python train.py --num_hidden_layers=11 --head_dim=64 --vocab_size=23769 --hidden_act="swiglu" --norm_place="pre" --qk_norm=false --init="normal" --init_std_o=0.00456 --init_std_up=0.0214 --beta2=0.95 --final_lr_fraction=0.02 --batch_tokens=131072 --doc_mask=true --train_tokens=630100000
MLP neurons of a small language model. Each row is named by its layer, matrix (gate and up: input weights; down: output weights) and neuron, and shows model dimensions 48-143. Each number is 128 + 32 x the weight over its row's rms, rounded and kept within 0 to 255. Numbers have three digits each. A neuron's up and down rows have the sign that makes its largest values positive.
Before each neuron's rows, "fires in" lists the words (lower case) most often at its 100 highest values on Wikipedia text that the model never trained on.

fires in: "a", "the"
L7.gate174:115158123117099131143148166158065104097124143106167128106097177123153092083114166116143121170082102153081075137125149119143159177126122146119103137129164134117110118165111145162137155124179096084182113108148103154143161124175103086102129125114066077103117096118172176071114106123160147141
L7.up174:148154074071114091136088123119144135098065099132100076104153176177083129136124149133122126154103095136197199078108183164119162124074112133088103137171167098087180175093096176171148119124133199201109145066150172108093092106148099153128071051139125096148141168110089125145115116185151113076
L7.down174:133114145114102077140126167104123134199085145111097155188090123107155103109114133085103174107120063152100127187170056181129117125093116186142186129121150172125171079123105126150148086141150112108127110205114122130074152122150119098094153177157122137118120038172105119104105126113143153125

fires in: "album", "it", "song", "version", "cd", "film"
L2.gate887:083146103113154116106114133114175143138124083154178137094137113045102099142132106112191100144148150130141066118093165097091097133109131059148134131143076127124172125086124183102123152148155103125184163168171104154165152122130071118149087167145167131116107042121128138120203126130180134133
L2.up887:124106088108093130092148126123120110142145084116090139155137126121110128090169106140103158137199051127109121132068147128105151163099151171098162122111114140125110166117132154157157161139129149160196073125082147140136134110116139153125100153096128125049149104104139174111128123140106147120
L2.down887:158084096111170118122081075178111132152155081128124119091081124136141116151130119108117086118123101086122108122124132127100162139125082110139176166136059141143114156120175139134120135095115098099109082088092104143106129117122106161124199159130142159125126105120189117137082139125133115107

fires in: "who", "which", "that"
L7.gate1401:154160122081142138070125160173074148103148098145131161167191112122119084082142144135119077123135130106070140087161088138131142144129103168078170159137103102149161074152051163065123165182105112136130028147162121137123123156125132116190117156084133191154096097106102122154115103094077081195
L7.up1401:146132124150132152112160148151133130102083101152140100134094114110133144153154141110089089189157098118093062132107109100167195128089100122075120093126134134175130092169103117146136139134168132139097150148133120111166129193138142174086171102119093066162091105121097132161176083110172108105
L7.down1401:142154111162081095110059106137117127195174099167141127142097154123171150157175138166120135173174119127146088153144160080141129136103118163098133090170167153201145112094081158165105164104137073170117123141111139121132166164103144086115117162140137159133116163172126059179191094145112135080

fires in: "its", "his", "their", "new", "her", "the"
L2.gate322:121130115142163109150132159125102068080140121115119137090117185167113070124116101139065139159057107128126084120125142140083080159213102109054156078123200123107106129114142127146094138177106067178169110129084107142092131138088108100118123116176154082183176046120168134137106118074171104111
L2.up322:148059114099140124134052133132160163158103182166106180123109113174135162098137200147226171092109114145089106146152139168086064177143129123160114082099148122140110093112173141095117091139124147171132086152121117126089153139123101100129082103080116123118141066159098113191124137111134137137
L2.down322:078128108108167125156063140111087163183139195153093139121169097147181130154080152170178186106122123063158120143145081148117046132175133153133107102120124130131202168179130105120117136106195087179145112150059128145101152180112110111150108077164171191193128155130131080108076181139144099096

fires in: "the", "1", "from", "both", "its", "replaced"
L2.gate3:150165120135118133072170182145102160119093064134099140159178149188106111125141096124115084114156156113145109134144144142121066132129154170131157180106111134148109073122184118114124197138135124143189117103029132146129088076061148106124088128114122136128129126064119132170059123070193092084
L2.up3:108101097170105131156112134106164146084138142199198123160068143082105122079153078118147174198109087150152105171128151120115111109075165144094100108131117082104144152108114105181143065116147174097092123104142034153178127109151111152157176119094154170105149097101147183145104129139092195110
L2.down3:141111116124123113143069142152182148167095145068106162115166179142108136113117181182140124168145147117105138119094166145117176139098144098110136100110178118071184156127146166156143093122122109131150078170139101116129155147105122191129092110139146070200152153135128101051163122129085142168

fires in: "his", "la", "my", "the", "their", "nova"
L2.gate921:101147141154083120089160124080146159144137174128130132200188090169153102137076129133086136106140136134116133137128117090155092100119148150182157108053108126150132081125164091107172111103046160133113137114131121158162155082117125151133207135093166068061145080095160146109134205108126112105
L2.up921:124131102143168161120087094130130078130145131146054096171160137110120098165137087148094130093087129149172141100118116120153092151101181098175130095084119165203155093125083075074150180088193141103082120087126125118080198172111117183157133117121195071185118068101166104084048157158117142138
L2.down921:090078155106151109162143040047087055111120183162114145147136132131165095169114152058119159133099103076140078141112180109102158159110126099148063170177070102123097146139077129116105124122132102138154068093116162142056129131137147068188194054117155128107105123149148139132104179125148139100

fires in: "to", "must", "should"
L2.gate668:124096194125162171121182109180142134140120116153156189079181086122100144108111150118116137091147080136178134106133156072120167122093120159104104161174092153107118162104105128112138068128124133127202116139174136180147137120082093142110153132129140101119107116141107113143106124083106125134
L2.up668:149192124118175067098121133148144088156146094126107131132148134189148147168118122159071130081148104099145129095141094103170130117130095128187134138114186179168145164138235159117112126141118186161144190144063187161123110142097110094159120145145083132121183111161112167098142142109157167138
L2.down668:140119169070161126153157176153125119142121129184157207038124121084128102162140125129140110136127154104099114067136088124116138050134128142150144172131096169130061134100077117131109122101090166078106098113133092167143119102129075140103142093133167111145146080184134127089163108146136107136

fires in: "the", "a", "an", "into", "to", "up"
L2.gate569:095103067137113126128136116088164156190128115104103130094151080098074146146100131177099127087136104195217089095116201121105121107035133096114144117063113139121114133079172169133115166137136121155176149141137139150078107115124143129121087129127095133129117158150138059097158097203099080125
L2.up569:105081107116109089145124131105134067130127121156112084110090128164088137145104085116101090166134125119128136100149111159125126151148129106162141123134151123178108146121078093151141154117199112173082191135161134091106122091135083143138166153143198096142132127174126059174124174122076136112
L2.down569:133143141135141131143076120062110181098148195124122137170090142109133136112067106109129101148079096123146076152127093090117123150070155076133092117152143135170102131150116114157122124121171093148088162153108119114101121068094082112111175119161163143146162125148125101150117147134133160121

fires in: "by", "the", "at", "3"
L2.gate1561:146145180147138099136080139173082148109192122117059160114185102133151117147129156113100138110105136102137108146175121162122126144107151156185129087121168149154078047182103156096066155161110116168134095132123114111151080129082147085123182108203086147136054120143148071173114136169172115177
L2.up1561:137055126106170144093087108146140143100203176161118120111098120086099083098178159131177189139099133155118049092122177086115088111119129063159116095110150098128136167149117092065083110151121122140109110193145144121187098149144153104111147146127115128079084128117170083179148165161159129159
L2.down1561:160106177093078114098101144131142124123164132140142087193098126143161143123125162082145145144155200130104132197166151125131107071145116124158127160123145151149137090109138116154111123135118098107129164054129119134165113131165142083138099090064066143146111075131094135156104129144159146093

fires in: "and", "more", "later", "being", "then", "or"
L7.gate330:111181107076139106106115155082143191152168170148126087147153103134114105122104140163131101154148077179129097119119179092165134080167121130160168130123093181081123143115117159165138095143136106190053146150177181136073111124117118146124164104113154162119117168087104104143111144129129092097
L7.up330:167099046191093157101205158131166135123186121146121161165130122154084075133089131121150071172156131116192139120157116110110110121125159135114087078147181166163130062111086106106129178154091087137119135106127110104150142173115140066114170069105070119124154122116114155158140151143098164083
L7.down330:120093127128199131128212122162157070178167108228150087104117105143113094088120108193149171112168138128123048158146057124152124151168120122078141104107096147106151130096149155177102146134169182122125067165162154140101113094146079108147135123183081103097100075105160143129166112123218115165

fires in: "the", "as", "an", "a", "s"
L6.gate778:188134150153149104095145175107138161103097146144114180143140144140108073133073126189144128130079136071112153126126144109164126127122116106136175126108102094082133030114051078112164136145121106242183117133118166102077174172146174112097120134100146207151160142077164117156139100084121059075
L6.up778:110124096126186093140194125132149152121133175165134192113159120117180136157111102115127138143169106191105166112109102099157123120153116154105156108096057169122194162130143135106112096139106163205138171107095131105116157102149081180137131161163166129149096119134085092115087116152135178155
L6.down778:135144093112104141132110142221085130132044166139101112108130099169061084119208115137064179128060181110178107165165142130165140125111107147122121168123119130135119129128196080090113091152107158118090137108120070099039162088118111100112129095133177136137158164110103196133039120109101183166

fires in: "s", "its"
L7.gate778:136170101108091123189165124136097115144119152161159132170139176182142124104138130101204109151119148124156090137138149170117082077142125152067067165159135077105151072112132129062132135165157127163116099166144088129112145093095124133085127127157141093139083121090168162122132167178161155148
L7.up778:120108147128096126116137080139155129145121134084138111154127158088119184087115168144128042158172077096121125153115122119107128129125152142076178101144150049125091142140181095096153132056111142098127133126149091173088108059092146107129099110128133101172095109151114193155105093110162142128
L7.down778:104167187127119116094117118127118088168104114118127067152113142155113133119099136149133173087131151120091146169109174066134089135156152092140174108106138179135141196139144136160137090125112137131137111095110127164131176108143077116081155146138147104124158111128082131121116144074115127077

fires in: "on", "a", "an"
L2.gate1480:123161084116185129151130106135144179151081132089146104151162121177166150099119160208159113095063144141158165115136196087151061175111157113110129137121142091141145095092070088134160133131066145140124111099064133090100124049158135127036153095157106026168123137109196129130091132100140146163
L2.up1480:138057197161164159126117126124113160134079137160147091150148161063070128123134126147146161137141144069128120148137148106113107101142110107128107151102117092129107165134102156106131147134167126131153102189100078108119152121129139117137119122184134167181103156135152126189143129088104150107
L2.down1480:159090124145131161108110098170155136108144134093111095173131088159084131092080115149142100130122166139148105108156153121081131158153033102092119123128156123092117165118123126103136064093178104118129089134161088087125077097117179123115112120128130166158089101162149079143127113154129103114

fires in: "the", "this", "each"
L2.gate1665:163178131076076123103087112077129099123111170082152150170165144120136084123120151104119110069098075109146103141139129090160116161126152131149111127160170160154174033141128152185138122182164138132186187161108112167131117112160140189101159125130198152046128166149130064140122160147166161136
L2.up1665:122088158168119113140129113100112087056151114112156110151133126124094116134151085102074123166127134165220112116111102122106102117118095155172131135113130112192144125219171158082144136149155193150114171172186095043098140126113032101140079164133160140169186125060221110162105121105098105149
L2.down1665:135106130140111140135194119176156108176079210096178128144170186155118104154082089101109077171137043112166121173134136176094097135110159077097174145166162092137119102151130120191123118123212146112106151101161105151109147124110128140121148109178200072126120205108122136139125193151176154108

fires in: "the", "family"
L2.gate158:156104118134085131096135121100112160172152090094144155123102104128126154108144110167133159133134111148156118121135134114112099133132180152136181176098085092160132163131111124127124128130124104163180124130110132107090078141185142142144072065099134122132165124166159118120167173116215189142
L2.up158:148104144163086121120080145118076135117158142086107089199109135082112130116167167143108085121191136138116044095133120086160126089072098108139103143133141125186133100201159098149144101207167141103125149090121176117169128094131068104157107117141087100165129138126094110184104097125082107135
L2.down158:187117161147104114127144102121108127124138104123167163124140142124107130140132155126121127166149086137161138131123159118083065129102143141110125189069133140182138097113118143154109121115172157117158163080133095130104087166124107048170096094164168128178148169130125112187128133123194136150

fires in: "the", "moved", "return", "returned", "move"
L2.gate711:148082137098101155098107158064147132135114105135180088115092158114110129110111114140097143162133102113145159139075181108187128123079116092149116129167109138093112132123117132142162099111127113186073139146064100150184131114148083180179114137169105144190106100118143092120087102169153109123
L2.up711:128173118073173139107102120101075113180103111172070152158158100069107103165170172159180137123051088150100129149169173112120116189179133119102075111143119156095096130157133065129116165148103122066144096127095158078114166133144091151142111177106100154159123200128064141123076093129134152103
L2.down711:112128115107221118079143180080140109120046121178011151156139099109093176152152191140113146165086189142156065133157176096146195142082099078176143112130135097172168086155137107141104157116117080074167133114108122174142158121104077128143186146126121138144122116200074175115138214124102118070

fires in: "0", "3", "4", "2", "regency"
L2.gate558:128136098130087157187071081175129106080101137187095154175172149115137134090153087138105086197159117148149098166138120097126113073190087088083114071050185161136133156152145171121182110160197162090148170088135080091101126103138138116127080167150057137147089139149087103125093076182156075163
L2.up558:134046101152146063127141116134140139154189089154101062136115165117160109063145112161127109166112185125061126122124148132103137145149115111172094069136144095114145107092187140132110098147145120130123150130127166140072088143140144112085121102049103107130067131128098153117140141139099152066
L2.down558:177121119130155088114131087130096191065064095148190131136128103133169108121165160115087158172132086123104123106141169119122127096127181128125159101141156173114080117130122172103136111122083130130149116109153094139165135130107153083127128120154106106127173119095075080154166155167084182146

fires in: "a", "as"
L6.gate1294:102129107094092135152128102166072125103132088173121136143174165169160096148102128129139132121082094121163089215142147159154141153149102109138165161142156131097163102087118121118130117126106101135143132143108153123108199123150196117083138115123133150152133121159123101168092075169154070120
L6.up1294:111133121157119124126148133150130131073111095144106120154168137153142162132116146128077111115046124185133118129167156203175183096172150107121109118154112087071111138162136127108138157144158131069116119140093179167068145166167181114091170145133135077155078131112105131121143136139146080050
L6.down1294:179130175107116135149193172132086185144130125149122112179141082182129138158129128151089152146184131143162083096100144081121171155104145117142107107127124090159142146192097134106135083112145084184139140106163189140122106106086116150190142102128148155112099137077125125143142156128130091157

fires in: "with", "a", "gave", "an"
L2.gate491:126135111096079152141163113141149097143144134187159133117150110197125084115074115163197104150102113148151111071100209135147119082116079128151122095106119112039150134132137168108166145112105186146180079129086132129134137127171080123156094205159100129113048163181158129091103135096161067102
L2.up491:124103166109154102174137168163109109093110141150120152082157184137098159149199129080134200126092159109070079096126084144111113172117168168133069128108126117141098154136088071206101137129184100131141065102153072111145172103161146102126132133120134105175108105024108064071164141124141119150
L2.down491:141103108110166079115091118126122106181069104130104144108135104146174160144134108099126158121147171110125100165105178157085153112114197141088142140093133150162112160227083126168135064080174112089124148152135082157183147120119212147147144059118159178227140131134124146143119209164140105108

fires in: "the", "this", "that", "of", "these"
L2.gate41:094143139177168106121146130104157142210155128152120156147137146121118150146114117159143171074126101116120129102129058080158140146069127110105106142107160130173127137128111153117197166183209118163149151149125147180137076071133117133133167121088155109131113103164157170154125152154164146143
L2.up41:131185096091099080148136142103108107166055103123151209140128124148144111073117102130124206091107095111148138091153145118173106145077146120152133152181137117172149109118147095104176145150124130055122139140081113154128074117168131115140098125118103152129139135072098116123130104169133088081
L2.down41:154120127156113155168077112110101080040087064124134106130101127134151178133148129077164138086144084153156113107114085163097096117132172105163087129062180153149181106166133092135137154154137083144139164101083133170123148204147179150099082088146114149110102121190144091124109143129137085153

fires in: "of", "a", "from"
L2.gate800:114182113059097118120115143125136115139126147059159127115127132111119104159119168113149131167150120113130160139126125171131141070096140138112120076096115152128178111169117157146197102163122153159092198115146136167123146130125153101144126166139096131162114071170141204139107092095137124155
L2.up800:156110099127090132149170125123117113138117147128131126122041136150171139172102160116156141093203208153104122148127121125125121124117093134124100118154138121149134111173114086049090119109134135228117102103207192173115118129160127126094108150099058094031115122076073141113114106149122126122
L2.down800:072104173113131147171110154103056109205175104176126144121146151123120123159127190157138151139155157133111112137134114124148110076087098117149131114134138106158065108152142053128150147170123131089109104097079102106115116085140181155073158073131129048113159131117078176115155098135158136075

fires in: "can", "would", "could", "may"
L2.gate845:102103145107108166111125155103166156123109118210123169160112155145086223141091127137116128110118116099122058110119135109169138135117183112112207091142126171124172141116132159164176145113094134123159145146127101119167150115052133090100112087129208150176124160171178123118116102111170125171
L2.up845:153058158108144110204192187135163112117147155147145157109154107127151120068127127104127134145100056140110079084079110145133136203157131111121092122108142176110116111137113139136107146112126161099115125133136082084122107141074162171132139128146146084162132091150132151127125131110152100120
L2.down845:180186138113163130144119144185096036154172137143095163130120186110152111090106114087178121099146098152084121121138163175075087108168176110158078119146101109159133130143148143144126169069144094078119111094160113157115093159130181135123112142146111086116133096153101117167168087101194145145

fires in: "one", "front", "east", "each", "rear", "final"
L2.gate106:126201092128104161190182118139136098098102127085138037077130098081077173143172137136134159108103145118146115129142112168141114141130124095076210134143112156137126119148104142096136123175099165129152122213141138100127137106152147113151164129137181135082064123096143117092108052136128175152
L2.up106:115118146151155087091159157158114115116169094104127087159162078115071141130109108102138065117082188163119135189130114105105089077109125093160130153105189106148114147137148112122114104144103120137154175147138106125168107154100143088142162131147188128119110089142141077155121130208185130128
L2.down106:133145146133139117122194037111157061161221156133169098168197121115112127161106054153158112105124121169169126074113141166152117100177134116096132137131126194168136191160127137156143142092125124145127096145080083071121110113142105130099099069145141077127104118083145088114114107093155203073

fires in: "and", "to", "of", "caselles", "s", "were"
L2.gate912:126154152112092115155055153103112135137138083098226144097143114099137160100177115106157164142141146151139130126116123135140154127092186132170130127134131132139186133123188112057149112133137096080104116100111186125169157093144145120179106104161166117111113144139122159137094118114076058091
L2.up912:142107098102104111115132185133071111102111070134145164121097143132110112089169143147106109170153137054166135112147105169167134093099105084139083068135160105136117175188178145094120039106113112167068104159125209125168181128180147158155093145112103130134079117128103146165098121144074089123
L2.down912:116088158110146105099123148128053127141108157169160124177143155162098097167177111074169116142146096114125069170154076166160214127068125132125095133139140141117184139121099117129165084100151075141096096172128126122174158107114166067042083154146096185129087139189119184048107183123119123098

fires in: "that", "to", "song"
L2.gate369:096113086129065066109141119164129108156126111129095125105090108065140125114119136192192152116171088155168137142070127065166120201087120155158096088086170153160150122068118214109142159090149177120152158128158119139159142113144094146119093117144063071099098118121126092103179113144086128153
L2.up369:149123132201086108189150107153068133123099143158134133102137133222160134160130113105137201077173129132084159214079150205173207074130170096133109097135075157137152140116090093075111133129138180116122098113085184121134153125168110138176149086165147092174104113095153102112139078177138152119
L2.down369:102059109145111192063141078107144152129121126126170091121136112175154131157167116130157182082132098136083129142113163132095130096091151127115158147130131098135209130198157133141141176129108143075198078138098140118083123145132200132121157097177179081130121135108172137139101155182125147057

fires in: "western", "eastern", "east", "south", "southern", "west"
L2.gate1669:107177129120087159152167161124124108137165106098093135095141129128098125150170098188116114201124169067129104125149134168147098051154117135099126149101107093077156175181150162096113078111099148215177136109199142107147123084119168104151162165134141172104135126198135113098097151121116177141
L2.up1669:091213145155126172130104176180107108125148143107151100024132125147126111085207067150147115111174138099138129099160141103126136119156121183139156098121129185133147149142094188136121145153107107151154133145140074104156094084135137141200149178124106119083128133157157160086128137130097172141
L2.down1669:135173144107154141151080183177129171167105188130128131145168067129128158176153065098146097128118171133142118133129164102115095219158134145213135151092155143119155099100104159108141125114188120154148093069107092106147105107105110116175162137114144109115174110098167144108133128112110166086

fires in: "are", "were", "being", "a", "order"
L2.gate889:114158089152092111148125145144111201168100112124098101106169118094142177095127153181105122185153131173096098176129215118137129149134163148119143116122093105120155119117120148109113109170105107097084139185073164132138150096165119092187154118149123158082115054102109163192161081149128126117
L2.up889:133112082113147090155149149152153151120108180154137139137153068113183116137171132169102137164087154129124119135151138189124145114115144136101150102120125168159126145090071178058155148124099144159121120158117116105139118104149066172126097144093108169106132094104131167067163120069130133153
L2.down889:139124108121127098155103123128166083194167169162105183111108114187122106115099137107178116174072119115122128129210132160158126104115124052152174129103081083143094127126097143109140163096170163130110147141082134114100144169136145133149174134151151069157044156123070159158117133095103196131

fires in: "a", "then", "as", "later", "now"
L6.gate801:160120169084024103156135185150098193109157098115134098141110139163121118090171098137162137181165101114134072102170168175151120123109060085138141157149169158077137096119198097151100148127120116200040145127123164070097166107088159130146105156093101151116092092117141143145115132160157156158
L6.up801:124109115129126058130118151201146156134118132118193151138171125143125140127162099162144170116138117111113142157113128171169103121137092153132161138140084251140075118116124112085116135201103122146120142093111158124105184181111088074085115108148109133135068153109114091133145090067139177129
L6.down801:142115134094110172131083125095142122132198122183083150102173117125117123090160079151127171116133066134141140068193129131173106116061066122147121119105130158169115140105175083112104103040118174150098147094139143139094087179148135126152112133124106127152095072132159146063110136120173123174

fires in: "the", "division"
L2.gate394:124144154113101166124119124105121194141081110097131088108155066113119149161107119134094102176151112109110164138145119155137099071089093088122159140103145101101114134149177079119119093112102100144126094101131118138161116118136090126189104097145154158202128181150085141133138153112157095125
L2.up394:191117130173188087110075102207121146133144134122116031061170127098150170150133153149099151146156149134153117188115071148129053067152122113104167097146116158052120142098128135176148175100060067176167079137157109125197086122106104117180161104128104169180104159132115132091159095102131070095
L2.down394:137160115154141155139132132083094146097075074148090131154154111108139155140062145091133147116113093121146116065163147065125151155113134146090167107145168124138141144181115153114132179136075147170121110138137109119106168081119140123127177105119118120137121129093064095137090146178147155149

fires in: "not", "to", "t", "may", "ever", "also"
L2.gate777:154146108119150101151104164156129160093125046147178122120166144153128132094098106100096050108157170105145119128073081100105052088125129064149110173117168084114132135084123124144145191095162157150146188126135123108157130132132074140206060098154179103118116104177144135162122088208109144133
L2.up777:067146155127131103140155049154104138104141104142121113052107091120148131119070120107174121138156123111109070075108111167185099129145144079136154154116121117121091160146145113095083181091097149118148158129120151156097185074117128167142162109150187126144119136154111112154128148136106111099
L2.down777:107088093123122115106139113187119105074111147116144173108107119175122107147134145151163156128126066139142115081116078152096136148137178142096161125137123193141104175180143131151107116067091141075181119150099136131113160120095178090125161149137156172182128079129110132139124173133130104119

fires in: "began", "death", "end", "started", "start", "to"
L2.gate91:106136124124149126142161128088159130106122108143080129095168118115122209118141127135095106183112171119153092117135114091146160046100086135118152115095142154091126141115150130109162121076139133121112152050167104150184110119131180141198110106142152119255077080128140078105157062166193100095
L2.up91:077155157107125160053135106085123144121204149206155150116086130210139122150128136087107088098119124144145150121136135170086145101128109143151166140146146122113123171113142124157138041184132094170098186165197116121147092090119085130145136134146080143080140132034147158181107112147158123178
L2.down91:103092086130163112101160138153157142123114144181138190097137157174174156098127158189135049172130174096135108152154153112161117140153186145131111112080118101086127138112126119132073117149131098145131087126145173123158125160141074089154107103105106122156230093098122143110134141152150104134

fires in: "that", "where", "what", "found"
L2.gate1162:137168124139120161133144159144155100123167091073104139083169148088120132106131069142120125181147156122118162117131104091130090125113041144104090090128065167119123137138143159130104082160149160171066132096132196152116131137195155135143124160089119125147125110108122099124142086172117114125
L2.up1162:116126161170144141099100089176087110121086138123061155118101103123132122171105161108175086146154161090109098102133182156136151121181158131138134184143138093147137062097040117170103164114171144165154166156117135105141177172151133134121112143148071160149103184159058092083191152142146071116
L2.down1162:147112128135168166132120149119052146138152117146172124143162110104167068116114147138175158188148164115083138168142166117062150131148099156087085139139151069155140142147097119163079073139103137113077111119134150134161188201089159162161108107084100105083091136183187133115198127112099094104

fires in: "made", "brought", "came", "wrote", "written"
L2.gate864:100143084099137110093121064095102126114149121090096175151143133129147152077109060177119194207078172140085144128091200167102157160100141108132108134183112129152166094132135132078144140164092151120121142141101170098118130162117167063165131100121143146102130095103117120072166127151088078107
L2.up864:096115113148151063140154086119114105138164059088107163133175139122174181050131089143121166168115147125118125093136125183065141081099118121114148140091088132140148112114133115165160153124082139054093145120144140116156136111120160095127084094099130152161112089192127091118112121089116143140
L2.down864:141092058048106141083124097138140146113167179135137152076140086136167211114185113171154111147093137075137099073134141158131099101100125225113144096101072140144176119152166198129155160133146118060109117080162080157125146136111217148136140075176149152197106163187065096125099156117118163126

fires in: "an", "are", "is"
L2.gate113:101156203127170136052179078150155087065117138092117145130169117155133128164092094143123063159132152126172172106111172151106117096074145135117148178068182112116184102138136103120111128095080154163137182214106157079128123115105101148118107093117176123105136106140127163134081157108140114110
L2.up113:166144102171129118171143141098182172136142175116105117144118137125174104137119156168191099111148144142153082182170122074126093119146095107120127110088098142048189116111149095033141190168093179150087120157108118115170114156159185163153086114098106169083114077151101136158120079091159069176
L2.down113:148140106112147098039121075121128157115158162152103116148149120131105132140082169157149125173122132127135136123095128155089107120113126043155131127102065152116210123127144110083116164061119133091106132210092130143078100111158145149126143085140100128130108122181139108100128121112137127137

fires in: "by", "the", "to"
L2.gate301:148075111183127063133093123124118090161138100146110062103157169092115103102138158137120116129204143073084180112125113149071132106099108122123100177131128164103162102123154104162157114191114190094090099136146075075169126112156123078136140111083082195150096082131153145134171174148141126110
L2.up301:154108105202126145140107131086170103141155139133130109141147114094133129150129142132154101109144187065185162194093156125126119106104104118154049173101108162139104154165173187102109113138116132065117109171175115174154138146159173056138109153131133160206106084083109170121143170135168076113
L2.down301:100051177185102141126104160122158121129109200175127085134165120125127112153118132106115113105061141117139088150146081116134110136137072170151135145134099160121127067140125115146115111102171165070127093086104070126142138186177149046084197081135086126171146080130136136131092136091107098093

fires in: "west", "south", "north", "northcote", "central"
L2.gate1625:093169130119067119156187112110146113085165139131185124096110160056091172117082140153175097105130130110118109148141139115159120072098116101176122126076142090062136186108148146161081143140139077146128181155152165137156155132187178110126140122164082149104123172142133134145132084184146137078
L2.up1625:121146167127129145178099119130104103148112123122106125141162158074172119112121033146096061141110118120140178122122094138123136138173122131165110117117138130138152189099142105107143116069150132121198146100118054174154087138165119159131138155106080050120107144127144125134135114102086138080
L2.down1625:085157194136077146159102104126096099148129189125136146137148098075158115142095124096149120137124169112099117130105095134134096168156100166159139105063165178150194130165113119152151088130148121148098128076130097187122123125142147113181146141189062068119182092204148143110076153107103156165

fires in: "the", "at"
L2.gate376:154173104106127125078085175157103162134176179061124111098140078110082080095051116119085136147160096083134116192198086128176107085178086154149123154111181155094170072102157081126113174182213114168157099102124155146125109069089114107131130134140111084142129154111035119094109150098138137131
L2.up376:140097086135087142152139116112106095119212104140104128114143110102166100136142126092105097159127150154129166133120113151151089087103132129076183166155130162096102098146175161106070124139105192069126120120121134152132133103140114126155125129140169138163109192077113058105118107153193075164
L2.down376:154098150145133139110148101164129094145149163085110099088122053137151151167087171145141104181056117141104099142164121121145115059151129124177191151128180146078139084122171139165132149104179158119085128077130102141148186091083155129139106069158166091159089177138074096111140087144151103080

fires in: "first", "one", "two", "second"
L6.gate464:156088071062079176144101103136125132085127123160199108139123141136122086112127162129115152169143168106114161155139098168156102153094147104069154123190156157109186034103149147144129135166138162141140133150103108174141068144142085082178123125104081142073083093144138142161134082075124148141
L6.up464:113101153109150069066114092106182114114137106112195096085148192110101105106125107115117155167119126134095028140142147117092126127077182073101158164096131091171083167141157167163121113107159178188112111116132151117151150157102122128132175117154157095147116191166162112060117175153168148073
L6.down464:075165142152148126128132093119141181122116138181139124127169082079122114116135131145138191191161102128080142178158132072125053122150078143163073152156128129151129077116115155128121087112143069150094128101091118109143101137141144140107074093132126179139140114060163161120107113078110121133

fires in: "first", "each", "every", "second"
L2.gate733:121117106132114128126078191151158101155177124187118129093192165146069067133099201114071104108170109083098207148174158077108022086105169087167159177146125103166151147126184115124096105185128180123129142136064080125104116086146143167132120164097133123108087164108121123170100142117164132109
L2.up733:160093067097133178157162155106107087089129109106135141061208125143099099114114114148094120122149142053139154129129125121076133114131133088148159211120137118082145123111144164134095089060146156124112170130103140140134096165136178171117060136152205097112077182116150160157165087186194167083
L2.down733:145115114144090104178115137159160083122126202128091150121166081152094161114073123103150131108107151103142112144133130123120079128112094138179140159114143180124130177074157168184134132048120174171091087165113114132119050127116157121122117062162169043185101105112125069136099132140171170120

fires in: "the", "as", "a", "named"
L2.gate979:148097124166153111157116113184188170069108123089120109095184133148101147175105132146082192144117102093126140135161167128160065113079111144084137172187222184108105131135185149152193102110139149130128112175081085124104146094135098105175131132134111122201077069135118129070113125147122123143
L2.up979:167130068108120167097131149129101119104175158144189178121142117104121102125142090104109053178087080090163149123135126152119116108173141158151118127109098097104132150147118089135104154106121159135025162132101131140113131081060155141101124140151120095140135145089097090143120108105093147141
L2.down979:143154153115098144091105125115100122129090089153114114140110131118130102150072129141133101117079134149133133090162154083115102142117138132153140139134118164203134154106148126173099148143101105161095116129150148100125090150086090160153226199168113164103144159100145137139117139133114068146